config = dict(
    num_hidden_layers=15,
    hidden_size=256,
    num_attention_heads=6,
    num_key_value_heads=3,
    head_dim=64,
    intermediate_size=704,
    vocab_size=1917,
    hidden_act='swiglu',
    norm='rmsnorm',
    norm_place='pre',
    norm_eps=1e-05,
    positions='rope',
    rope_theta=100000.0,
    rope_fraction=1.0,
    qk_norm=False,
    attn_scale=0.125,
    bias='none',
    tie_word_embeddings=False,
    parallel_block=False,
    init='normal',
    init_std_qkv=0.0349,
    init_std_o=0.0,
    init_std_up=0.0349,
    init_std_down=0.0,
    optimizer='cautious_adamw',
    learning_rate=0.00118,
    beta1=0.95,
    beta2=0.95,
    weight_decay=0.21,
    lr_head=0.00819,
    max_grad_norm=1.0,
    warmup_steps=552,
    schedule='wsd',
    decay_fraction=0.754,
    decay_shape='linear',
    final_lr_fraction=0.0,
    batch_tokens=131072,
    max_seq_len=512,
    doc_mask=False,
    z_loss=1e-05,
    train_tokens=1000000000,
    max_steps=7630,
    dataset='wikipedia_en',
)
MLP neurons of a small language model. Each row is named by its layer, matrix (down: output weights) and neuron, and shows model dimensions 0-95. Each number is 128 + 32 x the weight over its row's rms, rounded and kept within 0 to 255. A neuron's up and down rows have the sign that makes its largest values positive.
A block is one neuron, or neurons of one layer that tend to fire together. Before each block is what it responds to, as a language model described it from the Wikipedia text at the highest values.

Responds to: Fires on the first word of a new sentence or clause, often its last word piece: subordinators such as While, As, When, Although, or subject pronouns he, she, These.
L11.down4 [ 95 122 121  93 126 155 117 122 139 134  93 131 141 155 114 102 133 112 204 100 158 149 135  90  90 140  78 170  72  96 129 100 147  85 167  54 151 107 123  88 160 117 128 124 122 150 120  83 200 177 138 152  95 175 142 134 182 123 195 150 117 104 113 116 133  75 186 140 146 134 167 139 107 104 172 126 122 160  91 173 173  94 129 149 201 172 160 153  78 124 101  57 126 140 133 135]
L11.down168 [186 141  74 187 155 159 122 102 141 112 141 153 116 118 114  67 136  61 156  87 118 203 113 159 127 122 120 171 187  83 106 134  77 117 166 139 122 102 137 172  93 140 162 152 121 122 129 170  80 115  92 133 127 131 118 128  83 194  67 112 181 136 183  98 128 120 158 119 196 120 161 150 145 158 117 139  93 119 127 144  98 107  83 124  90  92 167 124 126 134 149 200 123 145 103 113]
L11.down303 [158 109 114 163 150 166 175 100 128  82 123  79 126 159 138 139 132 176 146 174 211  94 119 122  45 106 133 143 120 136  92 119 141 164 103  74  91 137 131  82 121  90  75 105 154 140 125 159 156  77 111 156 121 142 194 104 115 125 131 113 161  75 207 117 120 105 125 105 137  88 149  78 165  90 116 211 140  94  99  86 114 111 153 150 122 122 184 119 126 166 144 169 124 118 165  89]
L11.down542 [159 125 125 165 150  87 201 139 145 105 122  91 147 145 139 146 108 138 255  66  57 132  92 144 139 179 105 107 103  73 149 129  88 141 146  91  79 179 105 134 126 135 144 149 104 120 107 104  97 169 151 105  92 130 123  87 159  93 184 197 164 113 141 115 155 180 141 161 124 151 145  71 124 105 188 152 120  83 139 105 131 151  97 179 179 143 105 123 113 145 107 119 148  98  83 135]

Responds to: Second sub-word piece right after a one- or two-letter word start, strongest for "ice" in "Vice", also vol-ley, m-ol-ecular, L-ub-omír, quest-ions.
L3.down247 [132 113 155 133 134 131 152  59 102  98 113 155 122  93  97  69 105 117 167 100 133 113  85 137 135  96 151  73 176  66  97 130  64 124 123 107 111 131  85  91  89  86 116 159 111  77 165  93 128 171 100 161 151  95 120 175 135 140  96 156 131  93 182 124 148 163 121 173 114  69 167 143  84  58 139 115 154 133  96 133 132 103 195 133 211 125 152 155 124 116  85 144 105  91 134 145]
L3.down396 [147  92 102 139 115 169 140 132 146 179 115 115 100 188 165 112 189 122 148 181 121  88  98 133 136 176  79 207 143 174  49  74  87 128 149  98 105  95  78 130 173 116 115  91  95  95 154 128 119 134 133 114 153 113 136 131 108 109 162 142 144 100 144 147 191  93 165  98 145 113 148 126 186  80 102 131 116 123 201 124 101 145 176 104 137 135 129 103 127  97  57 120  76 160 140 158]
L3.down664 [127 114 181 124 141 102 149 123 171 120 120 139 166 135 124 168 111 115 168 105 150 172 127  62 147  83 129 110 147 167 113 137  94 110 145 128 171 113  96 123 195 198 141 111  97  89 108  47 163 113 198 121 168 111  75  54 141 120 109 146 105 188  77 131  95 133 177 118  93 151 127 170 157 127 136 195  67 120  89 154  87 132 125 109 115 165 135 162  70 111 130  69 137 104 108 147]
L3.down692 [163  96 152 140 121  95  76 145  82 140 142  91 119 108 132 192 115 117  99 122 135  97 149 184 170 133 110 103 128 152 167 245 140 156 134 129 147 170  94 108  92 128 114 122 178 158  98 202 123 183 152 160 127 197 145  95 103 176 194 138  74 165 144 145 153 161  87 228 136 161 132 105  78 197 116  61  99  79 127 148 173 115 113 106 105 146 116 134  89 141 143  90 138 114 130 131]

Responds to: Middle word-piece tokens that continue a word already begun, most often in Brazil/Brazilian and in words like turbocharged, larger, sound, Santiago.
L4.down101 [146 138 151 113 135  93 148 162 160 143 144 108 111 113 173 135  81  98 158 126  59 181 159 161 114 127 108 162 117 119 123 190 117  60  93  97  88 112 171 140  77 141 128  92 104 130 100 103 127 150 138 179  95 107 137 110  54 173 145 124 153  95 108 169  96 129 159 123  93 163 158  72 186 170  98 154 142  75 121 140 149 150 106 130 157 148  96 135 114 104 139 126 179 113 117 152]

Responds to: Short word-piece continuations that complete a word split after its first letters, mostly names and nationalities, e.g. Braz-il, Ir-ish, dr-ill, o-il.
L3.down78 [122 118 159 123 164  96 139 168 142 149 167 183 127 108 109 156 173 117 143 124 149 128 174  87  96 158 121 209 162  95 126 166 107  92  69 145 113 166 150 154 156 165 172 140 140 101  82 129 112 175 105 173 138  86 153  91  94  64 130 131 118 179 138 157 131 193 143 159 124 111 105 133 133 135  91 144 188 109  83  96 119  90 134  97 150 170 165 153 163 142  50 169 145  92 120 104]
L3.down255 [123 102 193 157 148 114  68 157 131 110 185 198 125 156 139 131 194 164 181 167 127 136 169 112 131 146 101 113 132  87 115 157 177 158  88 130 130 124  55 157 154  84 133 167 126  94 101  76 159  91 172 110 133 104 160 157 100 188 177  81 113 143 132 119 116 150 134 127 124 115 197 114 147 100 166 131 166 102 145 106 136 129 125 148  69 162  86 106 146 116 125 168 154 102 116  98]
L3.down307 [ 59  58 106 103 181 129 133 122 153 121 159 163 116 146 115 107 137 112 163  95 125 105 177 139 115 173 155  76 138 174 125 172 136 153 191 141  81 154 108 109 190 209 124 143 119  76 119 115 149  97 194 153 141 146 133 107 129 176 136  76 154 133 129  65 115  73 102 134 128  89 135 141 117 126  85 131 122 142 117 121  81 138 137  49 141 130 101 118 107 138 117 123 144  68  95  95]
L3.down374 [128 101  56 154 122 120 132  47 104 133 125 161 119 154 121 136 145 108 111 102 173 150 136 155 164 113  68 123 123 176  29 145 122 134  83 109  64 172 161 148  99 146 133 123  97  98 103 102  61 122 152 145 140 121 166 147 108 160 164  88 119 127 142 111 109 108 195 141 107 177 128 120  66 129  99 141 182  84 182 128 170 176 150 130  53 171 115 117 128 164 176 122 140 174 176 138]

Responds to: Month name or day number right after "born" / "born on" in biographies, e.g. born on January, (born April; also mid-word pieces like mil, indiv.
L11.down29 [130 116 109 135 166  99 184 141 112  89 144 127  91  83 170 160 137 134  61 170 147 107 118 120 158  88 134  84 199 181 103 133 142  75 150 154  79 114 117 129 138  85  78 114 125 103  93 137 125 159 109 136 150 105 108 107  75 118 148  43 124 117 108 157 148 128 158  86  84 126 135 111 124  59 114  87  96  85 128 107 136 153 117 109 119 114 101 132 112 160 104 124 143 201 118  95]
L11.down66 [157  71 155 142 115 195 108 106 150 181 162  85 143 155 123  94 160 137 170  90 130 152  88 133 107 101 127 104 114 186 140 121 126  63 103 149 138 152 137  88 100 109 106 119 129 134 125 127 131 148  80  94 162  91  84 146 133 115  91 159 210 199 158  79  93  70 121 113 165 159 124 121  87  84 151 103 103 128 132 143 165 127 110 121 144 119 148  41  75 131  87 146 130 136 127  86]
L11.down233 [ 84 226 169 144 159 161 110 113 159 106 105 174  93 148 153 109 124 131 174  99 128 128 120 147 196  71 158 145 165 201 110 162 159 141 161  73  87 127 135 117 125 145 125 152 145  82 113 112 174 125  81 112 199 152 141  68 124 166 105  84  91 163  86 129 161 184 109 160  81 158 121 151 122 124 166 128 136 124 163 116 181 110 153 171  87 157 126 130 146  88 181  90 155 130 136  84]
L11.down356 [113 112 138  99 114 172 142 113 170 201  95 111 102 149 132  83 120 121 131 152  92 178 152 155  78 157 145 105  84 136  90  73  76 139 111 104 162  97 135 120  80 138 122  94  94 173 156 187 195 125 177 109 116 167 172  98  86 159 106  82  38 196 147  99 171 117  98 155 134  81 147 160 118 148 148 141 135 194 138 109 145 133 125 126  99 103 128 160 136 129  90 108 192 105 132 176]

Responds to: Word-piece continuations right after a split-off first letter or stem, especially y after m (my, myths, enemy), also ation, en, ies, ro.
L4.down675 [166 120 135 126 137 136 131 105 116 162 136 131  79 182 152 105 111 130 121 131  74 156 129  57 129 204 129  88  76 145 113  95 129 106 123 119  96 118 118  59 151 138 117 124 122 207  83 127 122 121 162 143 158 123 145  73 114 156 145 106 139  93  79 188 100 175 114 173 155 156 128 129  89 111 120 161 150 105 160 158 110 161  76 154 155 126 100 116 138 155  93 137 180 129 136 146]

Responds to: Degree or manner modifiers before an adjective or verb, such as somewhat, more, too, substantially, and also mid-word fragments like Ch-o-ice, mon-th-s.
L11.down51 [122 137 145 199 115  83 130  99 123  88 123 131 168  81  43  89 136 105 190 101 186 134 104  97 110 118  80 159  94 173 130 111 218 165 156  90 128  88 137 128  95  99 109 131 132 192  97 115  91 114 116 143 175 142  99 158 112 118 124 104 123 143 178 164 164 114 125 150 141  71 219  93 147 187  86  94 176  76 139 124 134 130 166 120 131 166 125 127 129 159 101 128 105 154 162  81]
L11.down242 [ 93 177  50 168 166 148 151  71 163  96  95 159 170  89  47 104 185  35 165 121 110 116 137 153  79 144 101 182 100 148 154 171 108 142 150  95  91  95 157 108  96 109 135 114 136 198 137 102 208 138 178 135  98 163 141 168 133 137 127 135 139 147 114 131 141 103 164 101 164  85 121 133 160  97 151 178 198 126  96 135  97 127  73  77  66 127 131 156 157 173 145 179 110  72 102 125]
L11.down405 [ 81 147 150 122 125 130 115  84 195 148 164 157 132  89 168 148 152  92  94 147 153 142  98 169 174 128 158 172 133 120 144 120 149 153 168 126 125 149  96 138 110 145 151  69  67 150  57 117 158 158  60  77 164 130 122 135  93 115  97 132 117 127 146 119 133  96 156 105  69 115 139 148 141 109  72  97 126 170 174  90  89  63  89 147 126 208 151 184 131 108 137  99 104 107 143  83]
L11.down617 [127 106 126 157 166 112  84 131 161 114  76 157  96 169  83 145 104 114 175 187  94 136 110 116 155 128 182 204 144 112 135 158 131 141  94 165 173 128 106 143 179 136 180  54 156  99  88 128 155 163  97 116  71 142 194  87 178 125 138  90 102 126 143 180 143 132 164  76 152 122 150 128 171 131 115 140 126 127 212 136 122 129  94 179 116 134 153 143  68  99 101 142 131 136 132 119]

Responds to: Second fragments inside split words, often proper names (Maxw-ell, S-amb-isari, Witt-st-rom, 19-th); also sentence-subject he/she after a comma or where.
L3.down60 [ 99 105 184 127 117 103 175 107 174 136 134  80 145 103 109 158 158 125 197 123 124 134 129 104  50 139  97 129 119  77 126 149 165 164 140 137 141 168  85 139 140  96 121 100 171 153  90 121 111 124 184 186  78 126 162 178  97 110 131 111 141 133 168 130 152 110 108 129 133  63 115  93 144 187  85 144 140 153 134 146 137 142  94 111 112 149 159  87 126 181 126 162  92 117 141  96]
L3.down175 [142 139 179 170 145  35 109 110 203 149 138 100 146 112 151 151 103 118 170 155  75 109 152 147 142 161  95 116  93 122 113 137  89  94  91 148 130  99  84 146 130 147 178 130 157 158 126 134 124  99 161 160 163 110 144 133 132 123 123 104 176 144 194 119  98 113 143 164 133  93 162  73 139 146 140 169  82 164 101 113 120 136 109 142 183 103 180 112 140 155 108 127 116 113  99  97]
L3.down302 [154 141 145 114 114  91 144 136 120  80 116 134 128 152 123  91  95 144 101  87 181 134 110  59 123 136  85 186 167 124 137 135 174 136 106 110 115 100 124  89 138 122 169 106 140 145 125 130 113  67  45 128 165 142 154 138 136  89  88 150 134 120 117 149 148 129 140 168 147 106 168 115 159 150 146 138  92  81 157 125 153 140 155 103 161  96  74  25  71 164  67 171 115 149 177 114]
L3.down543 [170 149 178 142 154 108 121  92 136 155 127 114  88 104 130 164  89 160 173 184 149 109 160  97 121 117 122 150 154  76  98 156  78 139 162 139 124 124 171 108 160 107 158 138 117 172 196 188 119 159  95 167 117  97 178  87 117  96 115 117 123 159 138 131 126 103 118 169  75 188 114 121 144 114 195  71 137 123 152 103 136 102  68 185 148 145 176 153  88  97  91 155 129 113 173 128]

Responds to: Finite auxiliary, modal and copular verbs right after a clause's subject noun phrase, strongest for may, e.g. "price may", "who would", "series is".
L4.down387 [126 115 129 149 183  99 176 158 159 110 168 134 126 160 165 136 138 116 206 150 141 203  91  95  93 147 187 153 129 166 118 150 116 108 136  98 123 111 107 141 139 143 118 210 102 131 106 120 138 155 140 126  87 104 176  95 103 119 133  77  97 135 174 113 127 118 130 107 159 158 130 110 157 182 124 118  82 105 142 116 144 182  95 178 185 131  94 134 120 155 109 156 144 194  85 121]

Responds to: Final subword pieces that complete a word split mid-spelling, such as -ure in pleasure/figure, -ind in industrial, -il in Brazil, often in names.
L3.down250 [131 128 182 176 172 132 134 132 139  75 146 149 146 113 128 171 127 163 194 130 115 129 143 139 148 128 150 170 121 115  96 177 165 133 128 118 131 114 121 152  62 172 104  87 151 124 128 109 107 176 153  60 156 112  78  85 138 148 137 106 153 157 192 118 147 170 143 153 115 148 105 156 154 124 127 145 149 142 126 131 129  99 132 137 121  99  88 153 204 121  54 145 150 192 114  94]
L3.down258 [108 105 132 169 101 183 124 134 138 125  72 173 147 117  81  97 118 124 110 120 156 117 181 109 135  73 100 120 117 132 135 103  93 121 111 155 120 137 141 129 144 130 179 129 119 149 133 167 152 137  78 166 137 143 121  56 136 116 141 116 150  50  74 103 202  66 102 144  77  97  79 100 100 154 141 122 111 120 117 139  92 159  20 138  77 132 194 150 114 150 171 132 146 140 197 157]
L3.down438 [130 135 131  78 152 114 101 151 179 145 164 164 128 201 123 121 157 162  87 131  79 145 125 111  83 188  91 169 112  96  96 154  60  71 108  71 168 149 118 173  85  90  92 118 160 140 129 118 131  96 119 172 111 107 162 137 144 131 153  65 104 149 110 161 118 116 104  99 110 180 156  85 104 105 130 169 102  89  81 198  89 109 154 168 125 162 142  98 188  41 130 110 150 107 147 104]
L3.down544 [117 140 102 169 137 138 181 128  74  80 118 121 125  75 129 149 147  92 103 144 117 202  92 172 137 115 135 128 141 118 102 189 135 146 136 149 126 105 102  97 141 130 116 146 175 112 134 155 147 121 147 115 191 122 119  95 153 108  38 122 133 123 202  89 103 157 111 168 162  90 167 168 167 105 122 180 107 225 111 117 114 130 127 117 125 154  96 174 104 126 102 151 131 138 130 153]

Responds to: Word-piece fragments right after a single initial letter, like V-ir-ginia, sp-ir-it, W-rit-ten, b-ir-th; also whole words born, their, writ.
L4.down639 [108  63 164 157 100 113 129 140 108 142 143 129 147 132 102  79 126 155 169 123 102 128 154 136 127  68 142  92 135 106 148  81 140  70 139 109 174 138 103 139 210 130 176  64  79 110 123  78 115 190 171 108 136 143  99 145 114 122 155 143 108 128 131 165 102 147 160  94 132  76  98 128 175 162 138 109  90 102 144  79 179 117  89 200 178 140 174 157 195 120 125 113 142 135  77 106]

Responds to: Word-piece continuations inside multi-token words, often after a short fragment ending in c/p, as in cop-ies, metrop-ol-itan, crit-ics, subspec-ies.
L4.down378 [ 82 157 106  96 145 168 151 103 101  99 132  62 170 143 153 185  95 130 166  94 121 134 160 169 184 126 163  83 158 153 133 117  91 154 130 183 124 133  92 102 121  97 145 142 130 180 197 146 139 122 155 119 142 112  88 109  83  96 150 129 117 108 141 100 107 139 127 190  66 154 106 160 147 117 126 108 113  94 140 161  84 138 119 147 192 135 204 139 187  84  64  90 132 119 186 153]

Responds to: Final piece of a main verb split across tokens, usually past tense right after a subject, such as g-ave, w-ent, sp-ent; also whole verbs like won, took.
L11.down116 [161  93 148 108 112  85 169 112  93 165 132  90 146 141 157 144 163 166 107 130  88 144 111 224 142 115  87  95 174  89 191  83 114 126 137 160 143 134  83  93 128 170  98 178 193 130 149 165 145 166  98 143 102 126 114 129 185 118 212 157 156 132 145 120 154 129 168 129  94 113 113 158 137 193 112 106 124  88 151 100  65 136 128 150 186 117 169 146  98 141 123 127  86 125 107 112]
L11.down358 [ 67  94  99 107 155 102  92 176 206 188 165 121 128 106 128 126 189 121 165 137 127 143 140  96  51 180 164 182 132 116 144  97 156  88 107 142 172  98 116 153 166 127 182  98 212 172  93 163 188 141 136 131 142  88 102 169 126 122 168 112 112  93  89  85 135 142 164 137 123 166  76 127 135 186 135 190 143 176 135 174  60 126 116 153 141 127 189  71 147 163 151 106 160 112 171 126]
L11.down387 [148 102 101  74 101  76 132 182 125 145 162 178  73 163 130 119  97 209 166 171 198 104 105 111 103 103 135 129 121 113 129  42 164 148 148 119 163 129 155 110 178 102 122 148 139  72 136 183 127 138 130  86 148 128 142  72  83 140 144 122 171 114  98 109 170 104 127 141 170 191 104 107  93 150 178 143 108 136  74 141  86 109 137 159 164  96  56 123 115 145  55 166 102 135 112 122]
L11.down502 [162  89 111 199  97 147 100  62 131  94 130 106 112 143 121 132 103 172 135 153 157 164 104 137 136 125 101 102 141 106 165 103 195 102 157 161 153  62  66  68 166 134 101  87 117 136 180 140  92 166 105 105 101  71 113 146 119 133  85 152 125 129 172 127 114 121 133  50 106 148  73 104 176 166 125 178 153 115 186 153 177  84 177 145 216 111 120 138 130 144 146 166 181 119  97 130]

Responds to: "born" or "died" in biographies, as in "(born 1993)", "Born in Bradfield", "he died in"; weaker on mid-word pieces and table pipes.
L3.down499 [ 93 139 128 187 128  67 178 152 188 128 159  63 113 183  92 172 105 127 170 136  68 128 127 147  87  77 142 130 147 117 145  97 142 114 178 138 164 118  78  83 130 112 146 149  87 165 100 134  72 140 155 155 147 129 139  87 116  92 135 120 171 142  95 142  67 123 164 115 193 130 154 145 129 124 144 110 154 132 150 140 111 146 116 187 155  44  61 136  86 143 106 166  99 102  48 115]
L3.down558 [160 148 118 101 134  96 130 124 118 195 128  85 129 212  75 146 169 176  59 135 131 213 164 138 161 106 104 131 189 107  99 121  82 139  34  90 118 110  74 139 107 118 143 109 151 120 134 159 128 157 120 158 109  96 143 124 202 125  28  95 136 150 123 174  86 111 129  77  89 170 132 125 130 115 127 146  86 115 101 164 123 148 125 128 133 138 120 118 147 180 128 198 108 128 125 128]
L3.down563 [117 200  66 182 179  84 148 101 117 154 102  98  97 107 160 142 128 145 125 154 107 128  93 144 116  75 162  85 104 173 138 116  70 134 158 125  99 137 159  91 141  86 142 127 174 135  64 102  78 170 107 166 105 131 127 126  84 113 161 136  91 119  92 178 150 159 180 140 135 154 113 105 128 149 144  96 149 172  97 159 148 160 116  90 144 105  78 100 157 103  77 127 139 117  53  75]
L3.down674 [121  91 104 150 200 103 111  92 165 103  76 183 141  80 112 148 135 132 191 145 108 124  92 103 140 125 100  99 133 153 136 141 114  86  86 124 134  79  64 124 127 149 100 157  86 120 116  97 142 110 186 155 135  97 152 173  85 116 138 116 149 134 168 116  83 130 113  97 113  77 117 147 151  97 142 126 125 157  63 146  90 110  51 160  92  94 167 107  88 131  83 158  95  99 117 117]

Responds to: Word-ending pieces after a split-off first letter, especially ake/akes in t-akes, m-ake, st-ake, and thought, Queiroz; also modals like would, can.
L3.down58 [150 135 163 111 167 113 168 133 105 138 165 149 117 187 111 121 109  99 150 130 166 198 107 157 102 157 148 174 108 151 103 127 117  76 108  91 123 131 108 117 191 116 106 151 120 175 111 147 127 113 147 164  71 113 133 109 165 111 169  71 114  96 109 146 117 173 140 132 120 166 189 207 169 160 144 171 120 187 137 135  80  80 125 170  99 208 111 160 147 148 110 131 108 175 155 155]
L3.down130 [145  71 187 120 140 158 123 163 130 159 125 112 194 130 169  74 127  71  67 143 106 111 146 143 117 160 129  97  82  80 113 146  97 116 164  86 144 115 132 132 174 107 139 163 102 130 121 124 198  89 156 154 104 163 153 170 174 178 136  85 178  78 167  64 146  88 133 161 152  63 157 148 171  88 168 125 209 122  89  75 172 136 107 117 114 161 140 152 107 126 142 156 126  91 124 121]
L3.down504 [130 158 130 104 155 166  74 106 141 180 138 122 148 119 160 113 148 159 113  82 126 121  85 119 119 122  51 116 141 166 150  98 127 117  98 115 153 140 155 150  88 177 152 108 134 185  98  99 176 123 161 104 125 165 107 138 128  82 103 110 147 165 113 118 124 108  96 104 152 110 143 157 148 128 113 133 123  96 194 161 134 118 115 128 105 136 124 162 161 130 100 141 100 161 112  96]
L3.down603 [107 108 194 148 148  94 172 164  54  84 161 125  67 155 119 111 132 186 141  91 103 142 123 124 159 172 122 153 148 111 165 123 158 131 125 110 160 120 133  89 135  97 138  89 125  81 147 116 149 166 173  89  78 105 152 149 136  89 105 126 139 120  75 125  93  92 173 119 135 162 141 122 112 119 134 129 119 106  43 147  98 165 130 143 119 129  87 131 145  79 126 121 165  95 168 112]

Responds to: Month names right after a day number in full dates (3 May 2010, 15 January); also scattered mid-word fragments like w-ar, S-en-ate, ent-er-prises.
L3.down64 [139 123 145 124 196 138 150 163 133  67 104 154 158 127 136 110  97 141 117 146 112 105 136 119 142 135 142 108 130 106  77 139 117 117 120 155 142 191 144 129 118  31 115  90 206 172 118 104 124 164 110 134  83 150 160  70 129 151 146 112 119  77 140 110 139  95 145  61 101 124 107 133 170 132  99 112 103 157 143 121 161 128 137 151 146 144 175  82  89 152 125  82  67 113 145  80]
L3.down428 [209 152  97 139 111 137 149 150 114 105 116 130 113  96 158 149  92 183 211 120 119  98 114  94 134 157 115 143 124 139 114 147  91 141 131 108 123 148 113  97 112 153 160 138 167 174 176  96  86 197 139  85 138 122 100 167 186 108 161 145 110 142 144 119 127 123  77  63 148 119 168 121 179  99  61 103 152 143 171 123 149 152 108 167 102  53  86  95  95 151 148 125 149 165 153 181]
L3.down648 [127 133 106 174 107 168 143 143 183 108 109 125 141 164 160 133  69 130 216 109 104 126 144  87 162 151  90 159  99 147 113  81 110 164 119  90 173 217 111  94  92 161 146  74 107 151 119 117 112 187 154  95 114 149 126 132 144  96 168 169 171 112  74 131 153 135 123  77 143 168 170  99 131 126 154 111 143 102 142 128 128 180 144 118 104  89 171 171 142  62 151 123 190  86 117 167]
L3.down665 [120  92  73 122 174 134 147 151 145 140 138  41 159 134 125 194  86 171  68 155 135 152 164 122 103 156 125 117 119 148  76  84 174 140 123 113 184 102 110 140 202 153  63 100 151 109  90 191 117 140 161 163  80 165 110 152 126 146 197  99 125 134 118 119 131 145 124 155  98 138 125 142 181 132 123 140 123  97 109 101 106 140 119 115  81 125 147 140  70 126 148 157  85 132  88 154]

Responds to: Month names inside dates, after a day number or in/on (19 June, on August 23, in July), plus weaker hits on hyphens and word-start fragments like comm, and, ex.
L4.down161 [154 156 142 140 181 163 170 133  79  76 115  78 122 140 156 106 104 146  94 108 138 126 135 103 148 127  99 148 103  33 158 164  41  37  95  90 171 175 172 112 140 118 141 127 129 117 124 104 103 164 102 123 170 102 157 105 148 138 111 103 146 145 144 172 105 178 113  79 141 134 177 120  79 147 122 191 175 137 128 161 146 163 147 132 150 130 133 138 136 122 128 155 102 119  86 111]